config = dict(
    rope_fraction=0.25,
    attn_scale=0.125,
    init_std_up=0.0367,
    beta1=0.9,
    beta2=0.99,
    weight_decay=0.12,
    warmup_steps=275,
    doc_mask=True,
)
MLP neurons of a small language model. Each row is named by its layer, matrix (up: input weights) and neuron, and shows model dimensions 112-239. Each number is 128 + 32 x the weight over its row's rms, rounded and kept within 0 to 255.
Before each neuron's rows, "fires after" lists the tokens most often just before its 100 highest values on Wikipedia text that the model never trained on; "fires on" lists the tokens most often at its 100 highest values on Wikipedia text that the model never trained on.

fires after: " |", " N", "|", "N", " R", " S"
fires on: " W", "W", "G", "E", "ic", "ich"
L10.up442 [130  66  96 106  98  81 129 199 165 137  88 104  97  74 152  88 137  86  99 131 157 120 182 156 103 103 165 129 133 171  94  95 155 156  91  83 127 140 119 117 126 112 124 141  93 123  90 140 111  95  91 138 140 155 115 166 109 158 140 149 101  97 135 128 157 172 101  75 106 151 148 103 144 144 164 149  74 121 147  89 112 168 203 150 145  58 112 125 137 157 182 138  81 113 110 178 127 119 123 133  97 171 199 144 154 134 128 126 125 116 185 158 151 112 129 114 142 106 107 139 173  78 129 101 191 163 165 111]

fires after: "al", "v", "ear", "if", ",", "9"
fires on: "if", "en", "an", "u"
L5.up148 [130 139 102 184 170 122  50 113  95 123 131  88 143 163 142 167 149 158 120 120  37 124 173  83  93  95 151 154 129 162 110  76  86 157  95 110  66 139 145 138 119 135  99  94 164 116  85 205  82  79 146 100 106 131  99  97 164 118 195 111 182 191 166 132 154 122  98 173 128 131 150 132 164 166 107 133 111 118 104 200 106 134 169 110 122 130 142 146 220 115 159 100 183 116 127 134 134 149 129 124 103  84 128 166 140  88 137 175 104 175  62 146 166 114 117 118 150 155 153 168 162 107  82  83 101 109 155 155]

fires after: "d", "ail", " R", " re", "st"
fires on: "u", "o", "w", "a", "ro", "qu"
L6.up704 [148 124 155 165 167  96 118 106 175 143 110  78  61  65 113 163 154 105 152 110  68 105 164 141 149 171 122 121 142 137 143  96 112 160  52 144 117  96 186 136  86 155  95  88 111  97 158 162  99 121 126 100 142 120 152 135 163 164 183 149 126 105 118  89 144 146 124 105 146 153  71 142 120 128 154 163 132 143 188  63  99 116 160 125  87 116 107 155 106  62 139 122 109 162 123 106 145 112 113 128  87 147 104 232 136  99 144 142  74  99  92 152 155 160 110 121 142 110 164 192 149 113  98 137 159  95 168 183]

fires after: "u", " f", " B", "b", " m"
fires on: "ild", "ust", "orn", "ud", " cont", "if"
L10.up829 [ 85 192 130 142 163 132  75 133 128 180 152 122 111 146 136 135 121 137 210 189 126  75 169 150 152 143 126 101 155 117 110 128 161 128  76 145  91  99 121 127 122 161 116 122 107  86 109 120 114  55  98  76 147 155 116 117 144 133 113 140 164  81 122 142  92 164  65 106  55 107 106 164 152 168 151 103 121 171  75 160 148 138 141  50 100 149 137 177  93  86 145 116 157 159 152 135 155 129 140  94 163  95  98 127 135 155 119 103 111 113 186 199  61 105 163 106 111 154 135 177 124 162 124 141 176 137 168  84]

fires after: " g", " C", " G", "d", " c", "over"
fires on: "en", "ount", "ound", "n", "ust"
L5.up781 [142  88 189 157 191 143 126 186 173 137 158 146 143 106 187 137 122 139 126 154 121  86 101  69  76 123  82 134 151 102 127 117 191 121 111  85 133 124 145 122 122 195 102  90 183  99 101 133 126 219 180  83 122 113  74  96 115 125  99 129 136 146 145 158 138 135 108 194 102  79 150  94 154  80 171 101 149 127 124 173 147 143 118  59 163 154 164 172 158 123 174 173 148 158 118  97 141 171 127 160 165  70 169 129 137  47 158  74  92 106 134 131 122  71 142 161 150 113 124 157 161 116 150 130 144 192 175 108]

fires after: "b", " re", "ed", " r", " R", "re"
fires on: "ed", "g", "m", "t", "le", "is"
L9.up417 [168 222 152 130  69 123  88 106 100 144 177 127  98 128 134 155 165 106  92  98 130 122 145 134 106 122  56  81 114 145  65 177 138 182 128  98  53 100  90 121 135 132  83 108  93 134 150 176 132 102 138  89 121  91 134 149 153 132 149 180 142 129 160 106 195 133 140 123  92 112  72 120 221 102 109 122  94 119 127  85  98 155 132 142 106  86 181 104  90 123 164  94  98 127 135 190 142 110 175 143 112 128 106 167  69  76 160 126 141 115 123 141 106 139 154 195 158 138 126  96 126  79  99 178 103 100 126 114]

fires after: " ", "|---|---", "s", "|---", "les", "es"
fires on: "===", "|"
L7.up952 [144 142 159 121  68 102  97 151 142  78 118 146 109  84 165  57  68 107 163 199 121 101  86 135  98 107 158  92 110 152 158 127 157 137  83 132 140 131 140  73  84 162 118 117 143  59 126 165 121 104 121  84  96 119 118 157 119 150 125  75 159 127 127 122 109 166 186  96 143 144 133 131 161 122 101  91  88  43 128 163 129 138 104 152 128  87 162 125 136  77 164  92 101 100 154 185 115 169 195 121  86 102 143  93 157 113 140 173 134 106  86 131 126 122 152 158 171 117 128 191 103 131 168 169 162 114 118 157]

fires after: "le", "s", "as", " h", " E"
fires on: "um", "v", "id", "on", "u", "ber"
L7.up81 [150 153 149 105  98  95  86 145 160 132 141  81 166 160 121 105 137 115 144 141 112  81 109 155 100  72 193 135 125 135 179  84 127 143  90 112 138 183 107  88 179 130  94 101 112 101 170 102 157 134 126 158 135 119 140 140  98 112  93 152 140  60 136 124 190 119 115 124 152 162  28  43 151 139 164  69 124 119 137 163 115  99 127  63 150 131 120 158 124 171 176  89 146 139 185 105 101 148 119 128 150  89 116  86 113 117 131 123 131  98 182  70 153  45 125 177  96 113 148 121 142 117 128 127 170 144 150 131]

fires after: "p", "o", " ex", " C", "t", "ch"
fires on: "an", "pr", "el", "ran", "am"
L8.up557 [146 137 110 116 120  95  47 107 142 146 129 143  63 113 110 109 182 148 194 165 164  96 133 131  93 137  85 121 123 162 121 158 161 168  87 164 145 138 107 114 153 114  83 114  96 182 116 129  82 155 140 128 123  98 139 147 117 126 147 126 134  95 198 115 136 111 148 119 170  91 152 126 127 102 167 144  98 105 115  54 120 140 174 108 108  89 159 123  74 126 118 162 112 115 186 171 108 123 145 108 184 118 129 203 118 126 108 186 137 171 140 133 113 119 102 133 100 104 129  93 139  96 148  89  93 162 149 127]

fires after: "as", "le", "ep", "e", "v", "g"
fires on: "v", "on", "k", "i", "ar", "ard"
L8.up287 [149 114  86 118 127  26 113 116 109 118 111  71 124 144 128  99 154  84 166 146 145 124  96  78 170  83 120  78 148 205 175 130  79 135 103 152 102  45 113 104 121 124 121  75 160 109 144  54 105 116 107 127 156 142 129 111 132  98 161 135 166 125 158 166 150 147 119  99 111 136 100  42 152  63 161 135 152 132  99 140 115  88 146 108 189 133 169 112 115 147 150 105 120 130 135 105 125 141 118  59  77  92 119 105 120 118 143 165 158 165 103 119 132  40 134 164 116  54 110 171 171 102  90 186 163 152 126 122]

fires after: " r", " R", " tr", "un", "e"
fires on: "ed", "ain", "n", "ing", "ost", "ough"
L6.up685 [117 139  81 178 150  92  88 120  78 124 138 129  86 175 167 103 147 123 188 120 110  83 123  86 112 123 175 191 119 148  66 149 151 126  88 102 107 115 102 119 107 156 110  57 114 120 130 151 116  48 115  99 116 128 181 153 168 151  83 165 172 154 132 144 141 147 135  95 136 112 107 159 129  84 107 116 107  77 132 129 195 165  98 103 137 131 137 150  76  42 155 124 111 166 103 130 149 181 173  92 115 110 121  95 109 111 106 103 131 160 191 220 105 144 106 149 176 129 132 115 164 106 125 142 167 145 130 138]

fires after: " b", " g", " th", " cl", "r", " r"
fires on: "iv", "os", "ec", "ing", "ed", "ent"
L5.up725 [151 151 131 157 142  73  91 133 123 130 118 120  96 139 144  94 116 131 134 102 127 100 159 102 145 129 148 134 178 156  84 143 117 188  85  82 134 194 113 140  88 126 181 108 103  52 150 135 139 114 120  95  78  88 140 141 120 153 124 130  91 211 157  99 143 139 116 119  97 103 120 131  98 113 222 110 111  61 114  67  89 171 108 156 139 107  74 157 120  89 210  92 190 158 220 141 115 138  78 130 121 130 140 118 125 112 162 125 132 158 127 168 114 107 142  74 160 121  97 172 125  97 139 138 173 118 125 126]

fires after: " C", " c", "c", "re", "en"
fires on: "ount", "en", "it", "ed", "e", "ult"
L7.up810 [118 134 193 210 127 131  84 103 133  83 166  78 111 143 148 160 125 121 114 124 155 111  88  80 149 107 105 109 149 119 121 101 125 175  89 102 112 140 112 132 114 188 109 146 134 114 136 120 166  73 168 126 108  79 149 142 136 101  82 110 124 110 136 149 178 193  73 176  38 127 154  95  94  63 194 180 134 127 106  94 149 163 140  93 135 101 140 121 158 147 169 110 130 110 142 166 161 175 117 130 102 121 154 124  88  84 167 117 119 121  74 137 101  88 102 136 153  95 106  81 184 121 145 152 165 178 141 119]

fires after: "le", "i", " D", "o", "as", "a"
fires on: "on", "c", "ber", "id", "F", "v"
L8.up1015 [123 162 100 166  65  94 123 186  82 127 152  93  83 196 139  94 125 170 133 139 103 105 144 152 125  91 167 156 164 155 170 100 129 163  97 114 163 116 121 125 158  55 150 157  97 101 132 130 126 100 127 101 136  90 119 147 152 122 124 171 141  70 148 106 190 166  34  78 145 120 116  93 162 118 132  52 129  88 119 161 117  96 190 123 135 152 134 139 133 172 146  40 131 152 121 128 119  94 144 130 118 127 141  71 112 144 150 129 165 143 165 122  90 122 148 140 113 119 154 134  99  90 143 156 111 158 138 137]

fires after: " R", "re", " W", " re"
fires on: "ill", "m", "io", "n", "old"
L6.up667 [153 129 121 122  78 128 107 124 119 161 165  94  76 113 122 138 145 159 217 146 148  92 134 128 137  98 111 163 122 135  70 153 156 166  95 152 132  71 156  90 133 168 122  97  69 136 166 100  93 135 130 104 149 138 145 155  85 129  79 187 119  96 188  91 181 138 116  81 156  87 121  68 145  64 104 137  95 133 121  99 111 128 179 136  90  88 127 157 127 146 170 113 101 135 162 112 102 196 133 152  80 141 146 165 127  99 137 142 159 106 153 183  98 167 119 138 140 108 103 105  83 101  91 209 145  63 179 163]

fires after: "en", " w", " D", "un", " W"
fires on: "n", "ill", "en", "ould"
L6.up56 [175 128  89 144 135  46 116 149 157  85 175  74 112 118 105  95 135 162 163 154 142  95 145 113 126 125 116 146 153 151 115 175 104 232  99 142 126 112 110 150 133 173  74 146 105 112 159 110 179 126 120  82 191 118 115 154 136 132  83 138 105 131 209  88 136  98 139 153 143  88 126  85 106  98 163 156 157  90 103 112  76  75 139  83 112 135 112 166 123 136 152  55 135 146 153 128 122 197 113  71 187 184 105 145 129 122 142 118 153 158  89 171 143 130 142 174 103 102 180 102 100  68  95 163 152  89 178 170]

fires after: " r", "ail", " k", " R", "un", "k"
fires on: "m", "w", "u", "n"
L8.up601 [137 130 139  91 125  48 113  96 129 138 129 100 125 104 157 125 130 133 147  73 125 128  91  97 163 159 102  94 146 137 103 121 106 165  23 136 108  90 145 162 101 155 126  69  87 129 116 128 120  87 177 120 107 161 117 131 133 181 156 127 150 119 129 136 145 125 124  82  90  72 108  91 128  96 128 119 140 132  93  91 117 132 163 190 155  90 167 171 141 102 157 103 103 120 107 118 158 137 185 109 103  92 191 210 162  73  94 189 103 167 112 185  94 136  76 148 138 104 117 125 137 122 120 160 162 123 130 201]

fires after: " ", "s", "e", "|---", "les"
fires on: "===", "|", ":", "an", "ar"
L6.up232 [ 94 163 163 147 142  89 111 110 142  96 106  68 114 147 136  97 137 102 212 191  61 107 129 158 137 104  81 156 142 157 190 116 196 154 102  67 151 119 130 100 144 153 122 130 132 116 151 134 116 140  94 108 111 107 218 142 127 110 137  90 161 105 168 116 100 195 131  84 114 149 126 137 172 165 133 149 171 112 120  80 137 183 123 131 157  84 185 128 119  86 169  92  88 200 182 190 147 147 154 117  45 105 145 145 133  99 123 134  85 138  50 138 164 106 154 138 160 103 121 149 108  61 148 140 116 168 193 145]

fires after: " b", " m", " cl", " c", " B"
fires on: "as", "is", "ult", "ran", "os", "ed"
L5.up173 [145 166 138  91 130 132  53  99  86 145 132 172  84 140 152 101 138 189 170 161 128  87 160 129 106 169  70  70 126 129  99 158 108 182 123  93 129 136 105 132 148 167 124 128  99  87 135 134 134 125 177 151 112 118 125 150 133 139  99 142  91 108 162 104 191  77 141 104 111  70  79 155 113 134 184 144 168  67 102 103 101 145 117 145 170 134 108 147 143  88 136 122 156 168 124 120  78 110 101 164 110 140 151 158 181 110 122 108 130 112 123 187 105  68 193  69  88 125 107 122  96 155 167 161  84 121 131  63]